{
  "n_layer": 10,
  "d_model": 160,
  "n_head": 5,
  "n_kv_head": 5,
  "head_dim": 32,
  "d_mlp": 640,
  "vocab_size": 8192,
  "activation": "gelu",
  "norm": "layernorm",
  "norm_place": "pre",
  "norm_eps": 1e-05,
  "positions": "learned",
  "qk_norm": false,
  "attn_scale": 0.177,
  "bias": "none",
  "tie_embeddings": false,
  "parallel_block": true,
  "init": "trunc",
  "init_std_qkv": 0.0348,
  "init_std_o": 0.0,
  "init_std_up": 0.0348,
  "init_std_down": 0.0,
  "optimizer": "adamw",
  "lr": 0.00206,
  "lr_mult_o": 1.28,
  "beta1": 0.95,
  "beta2": 0.98,
  "lr_head": 0.00671,
  "grad_clip": 2.0,
  "warmup_steps": 400,
  "schedule": "cos",
  "final_lr_fraction": 0.1,
  "batch_tokens": 32768,
  "seq_len": 256,
  "doc_mask": true,
  "train_tokens": 235800000,
  "steps": 7197,
  "dataset": "wikipedia_en"
}
MLP neurons of a small language model. Each row is named by its layer, matrix (down: output weights) and neuron, and shows model dimensions 64-159. Each number is 128 + 32 x the weight over its row's rms, rounded and kept within 0 to 255. Numbers have three digits each.
After each neuron's rows, "raises" lists the tokens whose logits its output raises most directly, leaving later layers aside.

L3.down58:151143150129082088122108112185109130186112134110133144122137129070178090119137104109142139125046150166125155145116146102172093139138217116121073102147110118109114116183105149167108120174154127187136121137174079161046146093165151143064139118163078124164173125092150090126123147158144121167
raises: "ations of", "orship", "ations.", "ious", "cer"

L4.down306:127137137117123138131112127101126120098110136121153125121120125109116127127137120164104122134139134089114129140108105122120125110123111118123138163094132156134120137129134141142130111160138135106114108138119161141255118129119111144109148127136094106100136123128102112136145144114109134122
raises: "\" was", "s===", "==", "s==", "==="

L4.down587:162089133108095105149125104092142176181252145115117097112076165109113127128134114178096134150133134100103119124122134084154105182093137136130140097103151154126139105101133121115115125140093157085113136117100089075098193156130125200100106093116121118163135191123110174112091147095135145140
raises: "les.", "shire", "tic", "keep", "ious"

L4.down281:104117116067138122141183123159133156115133166106144131143100160157084157123141168103154061105144063112103117122175135076122165114114161188116109074121168107140146161101155128152087130153089149088111204124088046110054103114099102093116187138126166119096125148146104188156157114115091173099
raises: "s)", "s, and", "s;", "s,", "s ("

L7.down592:115122120122160119175131169127156152139129169128171159212142131182099106073072109101093131090160155128173156152111112166099161116129157089098169163199148152123117144109149145130118095151130142107166109129149134113171065118122151112101221103148121098060156123095148158192112115122121125130
raises: "===", " ===", "s===", "====", "=="

L4.down638:106090125178168087154120148144155096151123156068098107134086062128160146125139118131167121156066178102112110146129114192168173136140138152136122183151135141115115162116135153165186108151130117054153080114110211207147115144183114120141120137096131078080126145089157134089100083126134110161
raises: "ers were", " was born in", " died", " took place", "\" was"

L7.down241:081073168188121131088163110107094111135117120168177134182094154110177141137131028084095154132137105106116098141137126099155171136086135114132154094164130089097172117162084111129084140123115162139084139155058154087203128092219063112158107118157106085087169167099155161147096123155177144128
raises: "ians", "ion of", "ions of", "ion", "ion of the"

L4.down243:181122135131097171125184157106100050118113109113112071125184137119151188123114167182071193118171145078139191100165082121123094144100161129170085129130087103133129142141109087114164105176138148117179079089102128123147102163115022196134135110154134134135100168106138089138138172097167135124
raises: ",", ".", "99", "96", "94"

L7.down468:106110108156178181057132105134124097157117079172078099125151106107137124186141143126132151131040153131168117138077169125139148089082166097151150118115116113063070089152141128069159179132095116135173113141101136073152086128125158169122154209134129118151108132166086116101149204149112103131
raises: " of their", " of her", " of his", "right", " of"

L7.down459:165116101134152130104146059164063133167103125053142080103145079092086150145141124111151165087155114087158147097101161102163127142132067152105119100130096137153084139145190196152159170104107120122151124117137120117140097157044210133097114137127153144094159165137096156102104111163124147171
raises: "pe", "g.", "dom", "p", "pen"

L7.down71:156144166113123111168093135145181110137082122134153160130098108085114151122142127137134108155080177075166096177113106114090145115115155134128154101124140063107109099111112103160141125084160089089101079151131095077092175119132116045147112099156137138159114139141157119172088158135130145082
raises: "ers.", "ers in", "ers and", "ers'", "ers | "

L7.down33:128126161100063145159162129135165105166114112127092111125099133162146093150135125135135100128086109106198171129105132171126156179123144142048141107141097070143102103120136121122113174084161128146116117156120110099065135147172157115089113044119129092168161116140181051143181117110101122136
raises: "ers of the", "ers in", "er of", "er of the", "ers"